Part of a small language model's weights.
Training: 312M tokens, 4764 steps.
MLP neurons of a small language model. Each row is named by its layer, matrix (gate and up: input weights) and neuron, and shows model dimensions 112-207. Each number is 128 + 32 x the weight over its row's rms, rounded and kept within 0 to 255. Numbers have three digits each. A neuron's up and down rows have the sign that makes its largest values positive.
After each neuron's rows, "fires on" lists the tokens most often at its 100 highest values on Wikipedia text that the model never trained on.

L5.gate199:119123116136141134107102108174131179129132154078098207158141120141143108144112037185200221172103121098147129141146089150162167081128176124180121127140150126146120127184103111127118147093141122106091124138116121139157110129164157116108138155082134096195144133084115086081113080121103142100
L5.up199:077165162111098158108106166075147156109124066147106116128108168170141150087145130196130160149144136138136087077123141182132134116135106138128141175115168103137116159110089134126110082127169064082165215121135109150106138117106142155113099133178104146156116055177133113131093165126137149091
fires on: "ain", "p", "form", " play", "ent", "port"

L5.gate428:157136125114149111103107112125171120106126140085163124144118170093167142123123128143093135169102164055117134153144140172104089100136187143120113083111114091191124149148142166110157086136144169103167212158096100113152124141114102144168116133178102117119141084093064107160129188120112100142
L5.up428:130155100166135127157142114166149087119193138094146091125103088112134138124123139148107077119124134076174099109118146171085161079146173120119090125141087136134118190114093130128111053131091141110145187127086125071108122142127134101128107125190108130121128168123175144150077166132165098185
fires on: "r", "g", "at", "b"

L5.gate236:069188132118131109133108161185087146098140087107209098137054114125159183111103075140038162114086146141119125184178110122107161137174133088058124111101124125125120156147134116126086149154160111145082134141083152138146154103151121131162117163165106159058077087141081131133121099110130160137
L5.up236:108111132134135102135137136143135067159174081164144109111125205185141120132197091140091158123113125170128185128155073156071151141122103127085121121097138150160085141150181115103137142136137134137106126138101140088191148148168105119150143130113104167148105121152113132156137099086162145166
fires on: "m", " P", "im", " p", "ome", "ific"

L5.gate547:107086162135105123167113154151130124109099122151154167126084077154126120141074186134157115051143131173134029147109089141163112099117105104145131094085105151131138106070134103094144169105148132118185152142178209152131204109151120130148178145153135187134115134108132115103152124167130135123
L5.up547:151119119154102124131098126167123164124110120170114175150124075151162051115113148126125082121113091153178137139197117171155110113083100114174168194110145102165146129121140152176165147127181118130173207104194160139066153137134138095160133182104150166079107177127104155082123120128156171118
fires on: ".\n\n", "\n\n", "ec", " |\n\n", "overn", " sec"

L5.gate702:152155128102175109159155136116144134141162181194098108172143124083085098091146160116153193119111128110149181137181136118140126147145168086151140155173106147174148136103085109110081136128099100039133169150168116174092149190120170141083127177076143110107113174113089140160089143154158098157
L5.up702:159136154140125145126172119102113155227107138096132153165111068124190131118104138114158125147132135149104117142123195135136164115156117112113102093023136191174164102116114204116100120116113150144104125094142136131099117136072111070137102140144096075118106180105145176136152154113159126105
fires on: "a", "ra", "u", "o", "et"

L5.gate378:160024107117174124131156116119121129128177114134117139164109086116173180084113127170140114165099132160140165159142150129128101153122166100118146113137134116105156100115165177163146088108117146098113075114178106197098156121131195102111145090177185127132150070133111138160102143126192098175
L5.up378:170123141103109128150147145112097091110136141158095085062151112155133159135086135118149122127064149046048116175101122106074108141119092106117143159104158077089112156061138102114237145154134133130167171147112160052143092110097124144197135178158100123124189138105120155105185076155147140108
fires on: " Y", "ro", "ong", "at", "he", "y"

L5.gate286:097154091084137129150134141102115138093203142109115102120095123103132074172108168116131168177090162097089155138092124146085097124118150076146116079143182106145126149143126083180067103139106094165127161102154167138082115175081074123086149108134212080124107056107093142108189087154149096118
L5.up286:154123092144093091129106168111102106180123141138101077111124116148078094097130224109155165104068157044139139145132146152144181091140115079123151112121154138152159168109167085131122130139128087112124158157147192076124128138058093124091124116137193134108092132137112129083140116116108090087
fires on: "ra", "ro", "u", "he", " pro"

L5.gate53:114152101207140136173114123143179113127088138183132118110104128153126108103138058115145163108175132133043152128088122113132079169088047122105123147124111144123140145190159122100154179136098139077156116105101162145102067155156138098133187092157119129157107131145118085180121106176210137060
L5.up53:089155158137121161117184131182090153143088151123059143061157077114145091134158094115139102157139097081133155172104123084164142138162085182103132181112094129137120170099152082105177118141039120126105215157092165171079161118120087072148063129095168091204104224126088111164104091112127185111
fires on: "um", "e", "on", "o", "d", "g"

L5.gate658:105087178106116122093175136143113113143164147100124176124155132148102172076134117077101123150094103136119181098111091181154063088079169125088125095088221136119106105180111133147149103188202123104143149128092085119167067114147149168148118130191078102122160100125106097142111086159097127119
L5.up658:121110163076157093097141150120104148063107161147085115134119172153107161144108127080164086115100110185112145116191130115159058134136128085131130132137114090105126140163073138102146143136098155134178202121040065135244090107135140130141064146125161110123100086142126113131097150161129166097
fires on: "it", "p", "ly", "h", "ar", "el"

L5.gate48:126156143122156098125094137141105142115123151167118161138071160087120121109177125123111125147110154103145125069125105144112069148125146110174166201101096133132089156167055158126109109142216135116134162133122108111110152124107145151176100156200111135107150123131129150151084133152107122148
L5.up48:073101142103124089168131188143130104109159101144121150080108153178132103140145208141131125140126181164124151142113085157129123123096173077135089087125179218136111138156151097120118151121084193122123115145120200176108046135092104079125124126145200111171106107152104115172139132133120195145
fires on: " elect", "m", "est", "it", "ic", " p"

L5.gate509:100112145106050094149133058144120156165131093132090154124127141163077147071176101108099137134116105149094155112093175117149119112158173100149155095124102114127075151111141099158071106182108135125125143075144101117100101125142151118159199136103121117133146176182123094137154122105076194065
L5.up509:145107059096049121117174139142145103152099078135086145137186149160136160135111125125166147104110158171139139036130123087150101077169140096173143149199099121086105155136137053095186084127130121143136145129101124108094093105163142136129121080100109107177129154147062154131072156145116117133
fires on: "\n", "op", "ar", "le", "it"

L5.gate635:044111103117136147126147126109090178189169118189066137132183136125083147157109154128152124094075182164115160114153084126141113130099132190061112166091166126074117096141113058200103183114166115114107096092119046142145112120159112092134132134169164140115150154108125166099115172164112143103
L5.up635:079123087140103125130129181098110166149127089135100124074205193185099108118043143107142113133164124118121187166109081142110118137126140084147131126084225121107134124086124154107200110114132118133188101097138141062182121091132091156127138105129165110054135117100173126138145194160125136162
fires on: "ly", " also", " later", " then", "ust"

L5.gate643:085085164083145150137163120093167072168125115114116146131177183128136121155121145153079132172091119101133137158102150163153121162124181130120076191122115108146089122136140154102081164120138168081170158179073161067124121180133129141114128163076131146144110097135089174164126097142124100166
L5.up643:100169169181186118136121197126134138133089171118135187087164111163165095178169188145117136125083196150126129197160158177164060105137077158117121098165150134107108117109143147164159124106185156133128158139117123100131103099121137095170145116114172162148078148140075125138111147176097179132
fires on: " re", " pro", "ro", "es", "ed", " per"

L5.gate363:150066114154120102136171158075111084193163183135170116148128119091154121130140086104100142088130064129127163142194127166139082176184062122098139159133123172184139116105123063177139133083067091120171140176080099133105123132144141103149015193148114122141157155123089167116116130123095163163
L5.up363:159133178164146151105076131128100171162159117067110131146103136121185108138129148152123084108102118110190100151139147071135107118055185107162146133144133122109179077152155070155121131078076082154108133141217134168158107114115137127130125129136097104165149136102138114112098130142117160119
fires on: "f", "pl", "j", " part", "n", "l"

L5.gate266:156097115091100150170072163143038104062106138121135106115139089115136113102158084127082162155092138158122094089089054114079130187107175145075135158086096132155147077149134125169071186138102151115151119165101157147131111093160120093149150101076109093090115121145124164094155112174128098071
L5.up266:140147098084092158116120088130065102115167172147138150089109047140176133088113136045102193219158102122110162160139185113072081093132113109125132113070189098144190128120149119125180109144107098066166126178152129104134108088118071139183172116131082099106141120154184171077097111113114094156
fires on: "e", "se", "z", "uk", "j", "ot"

L5.gate169:091159150145138145109068087147115110175107114154118149056175126112093140139119101173114149091149137104109140146101108154128139168155146115057090207155125150105138073114139144101141098103114142124127089166048160132171154158127153183140161043150134155075141076106120138149129079097122130096
L5.up169:115113131133170166077140101098113159169100113167160163142123089088117160108111137138163202075133145084076078131132105104088182123152117118098135162138138154090132176111148098087153115093069166119113181151105053079122095149127159152230063114197111133075158127143142119137055080165144144119
fires on: "th", "h", "d"

L5.gate88:150078143128131117112062115129179134160085091075143104106134150132113143191079111105118138115178117176150161140157091082052093124178123114152122062182102135155164150152099121176189135097094102149120125157060122132122097117122144143182080172142182142115135120121134132137170160070166143138
L5.up88:149108123098152142116118123144133102103195139133067183138110137158099154181095057119141131141154096128134094115106094071167173144100162138082093161159148131147074092050115153160122161062108160134096114149140072113106164147139097164138136166095109113210143124172142174102138156123206170107
fires on: "em", "ag", "l"

L5.gate51:204046128063113144082066124148154099155158108149075167142163147183151119143114115116120167083117145144121090204102076112089103197099149147104071105070124171110137172083155141137086160183084163201144150132067168164185099094124141102121113130130179075109170086116116126128109122044115109132
L5.up51:096100124065095108097094083117111162082160192133051153131182108122107158139155099124084138109124076168136134125094073179106139173127124108147166168079117210108181135128132107187081132154184169095147129194108140129094120104150098147117094127071176130111163177110133138137099162124116147149
fires on: "em", "ro", "ov", "re", " mov", "ing"

L5.gate284:134108074132175063089128043118137159108164082045156141134141066140124162146074140163146167159158167107175121140138157109115108112169106077106146109187096118147123116125113108150089138146148132108100203143110122168112178169157126100158121128114116045069150190123053139161105163141180123112
L5.up284:097133103155084048124145114094156106161185199127115130180145098120109131073105160168143140113118202139156160157114155149144160107118144149121135139189135121132124114178139154106100105138096104176162145161113085178121111158117108062121111142122091111054136156096092165149190118115174145135
fires on: "and", "ar", "et", "on", "a", "o"

L5.gate107:111054097090131143136120143104155091168082123126160092126125161173141114081139116106168126124142117106182165189152136110155078105136138087096126156134171136157114174099141078117091172126154154064149164124171178171154164113073129177148123163130081142114133150105132120155078068110173182120
L5.up107:113117182163126110124076121039142132154100080112124143190118132138157166093123127129149135102138128140144144090113154131139096109122170122097180072165122120155134158172116168157152209122174103110151144116160126170160131093114129110164130099159132135173162149161095135101146105055066108167
fires on: "on", "ol", "il", " Con", "at", " of"

L5.gate391:135120140093143181147090124113111132073101080169090142071123132187087099065089225122141114143130186118128129116118104154081125174116102145136202102155122124186125115138109193109127092102151151156138097122141113109092131169111176149107130139119113149152151171154087189110143155142135099127
L5.up391:146101109150153083136107121085087088139123128150122092115041158118111124108149135069152072151134099115148104133112126125168124098149131104127087146090133093138159089103118141144116195160079160098138101122096132163128141129076163166149127179131106123125095098103129127154173123122153135149
fires on: "ion", "at", "0", " m", "et", "m"

L5.gate254:098148178064167145127130160102100137129143122102160106129161065205112100143118151157173163150190164108093064090115107152121153075070100134122085157048082146119141122144144128170092162093153174132165078178109107101153102117151136184071148107111112087129133095110107131133111155100125121129
L5.up254:072111158134168109137099119100134113119125144141200187145179096089145119117145113098098121154109140160134081037156128168142121069158123151201082098123109134144008159140134173100114073116119127119146096118174162083097045106107151141161170086160148100130163117091080133165115127116123116166
fires on: "t", "ing", "ed", "es", "fer", "s"

L5.gate256:118148086123121129088146104162151169154138134079178079121077105147098116122044101169105142103160037177144099155143113143101133140126125089110135174120116139180131138116123110112100149054154121068151072123144059100110084089099183159122143146122142133113114131196078128100130089123099108229
L5.up256:156136122137127129140084121128125130155144125112125082189077100189112141110085083182157135119109130064139091140178123101102081139171143141139146109179198142127113110111094082096093142076091184157085161186107077130091099104110130142127178177099143188159120053145206156110128152118106137152
fires on: " The", "am", "om", "ac", "em", "ver"

L5.gate585:089149168122126120170121134097156102127085140173138131155162125116122076130146153127034127090137117133145038098121114160118113115053105115157188078115145082087114071113127134161185148110151142178148155141169130118132143124133113103154170126078122120125112075148133084032162164095121161200
L5.up585:100151180101133122184137116139153144153081129150127137110194122118151095155130115158100101120161081116156026080138117147147062129108091129104155073139127111063122091093145125138209140042150126177154189160124140157149208169176113132128142166124096130129050108139143091086149179111113146183
fires on: ".\n\n", " |\n\n", "\n\n", ")\n\n"

L5.gate586:115109118040171122122123157154118195133120143050157190147138077070155127186092083100161112107128159088136176129102090114118131097137150123115173097089122143116144151183085111181118115154200129084041045120153125136160077126108165138092133148125160062111138185139118079192102076103134096154
L5.up586:105121166144123078072062194148162072118083132142154124168119114145133154091124066107133125090113136095160096130128127093112152114134131067121153135152116079131155148103124156162135135084158150061144169188130159097079118110121136146125191133111074112134128194126190173089049075107132112119
fires on: "p", "i", "on", "al", "ain", "le"

L5.gate359:168119129152100125135131120164086139111117177116097184144128151133129158093063063139067131090093102098145131069151143128165141180141116139153188132095112154132115100154118128147148131173171253122082114080144162139104082069102103148075141123105161099109106192090130129180133129106146161099
L5.up359:140071121165114088075106079098048133131135197102122114121126168140121150132141108148119116159142130131150130038146126171133102182112155096099107142189119135127097101111126094177190153140093152133052088122144138152129066098151158168061148098085152174164137124113138141184127150122102183108
fires on: "um", "g", "it", "t", " g", "s"

L5.gate102:128139123099124065111170186152107178138076120102076199112201107121145104149165106041100187128101130168159088121124096120133126142144122147123132134154087130151118058148165147159129168154155145125142141119165158140078204093130161144165148110153068193114134116087145110168114131114156131110
L5.up102:088145099157063126094069137160096126186140134123028080139122130163170161133145078137093177141109093110146163138177143132111098156161110173063113153138135130155098084132096159115111140188135175118144091172158074118114158072185164147136140097135126144093111143130164107140132149106154101171
fires on: "g", " g", " |\n", "er"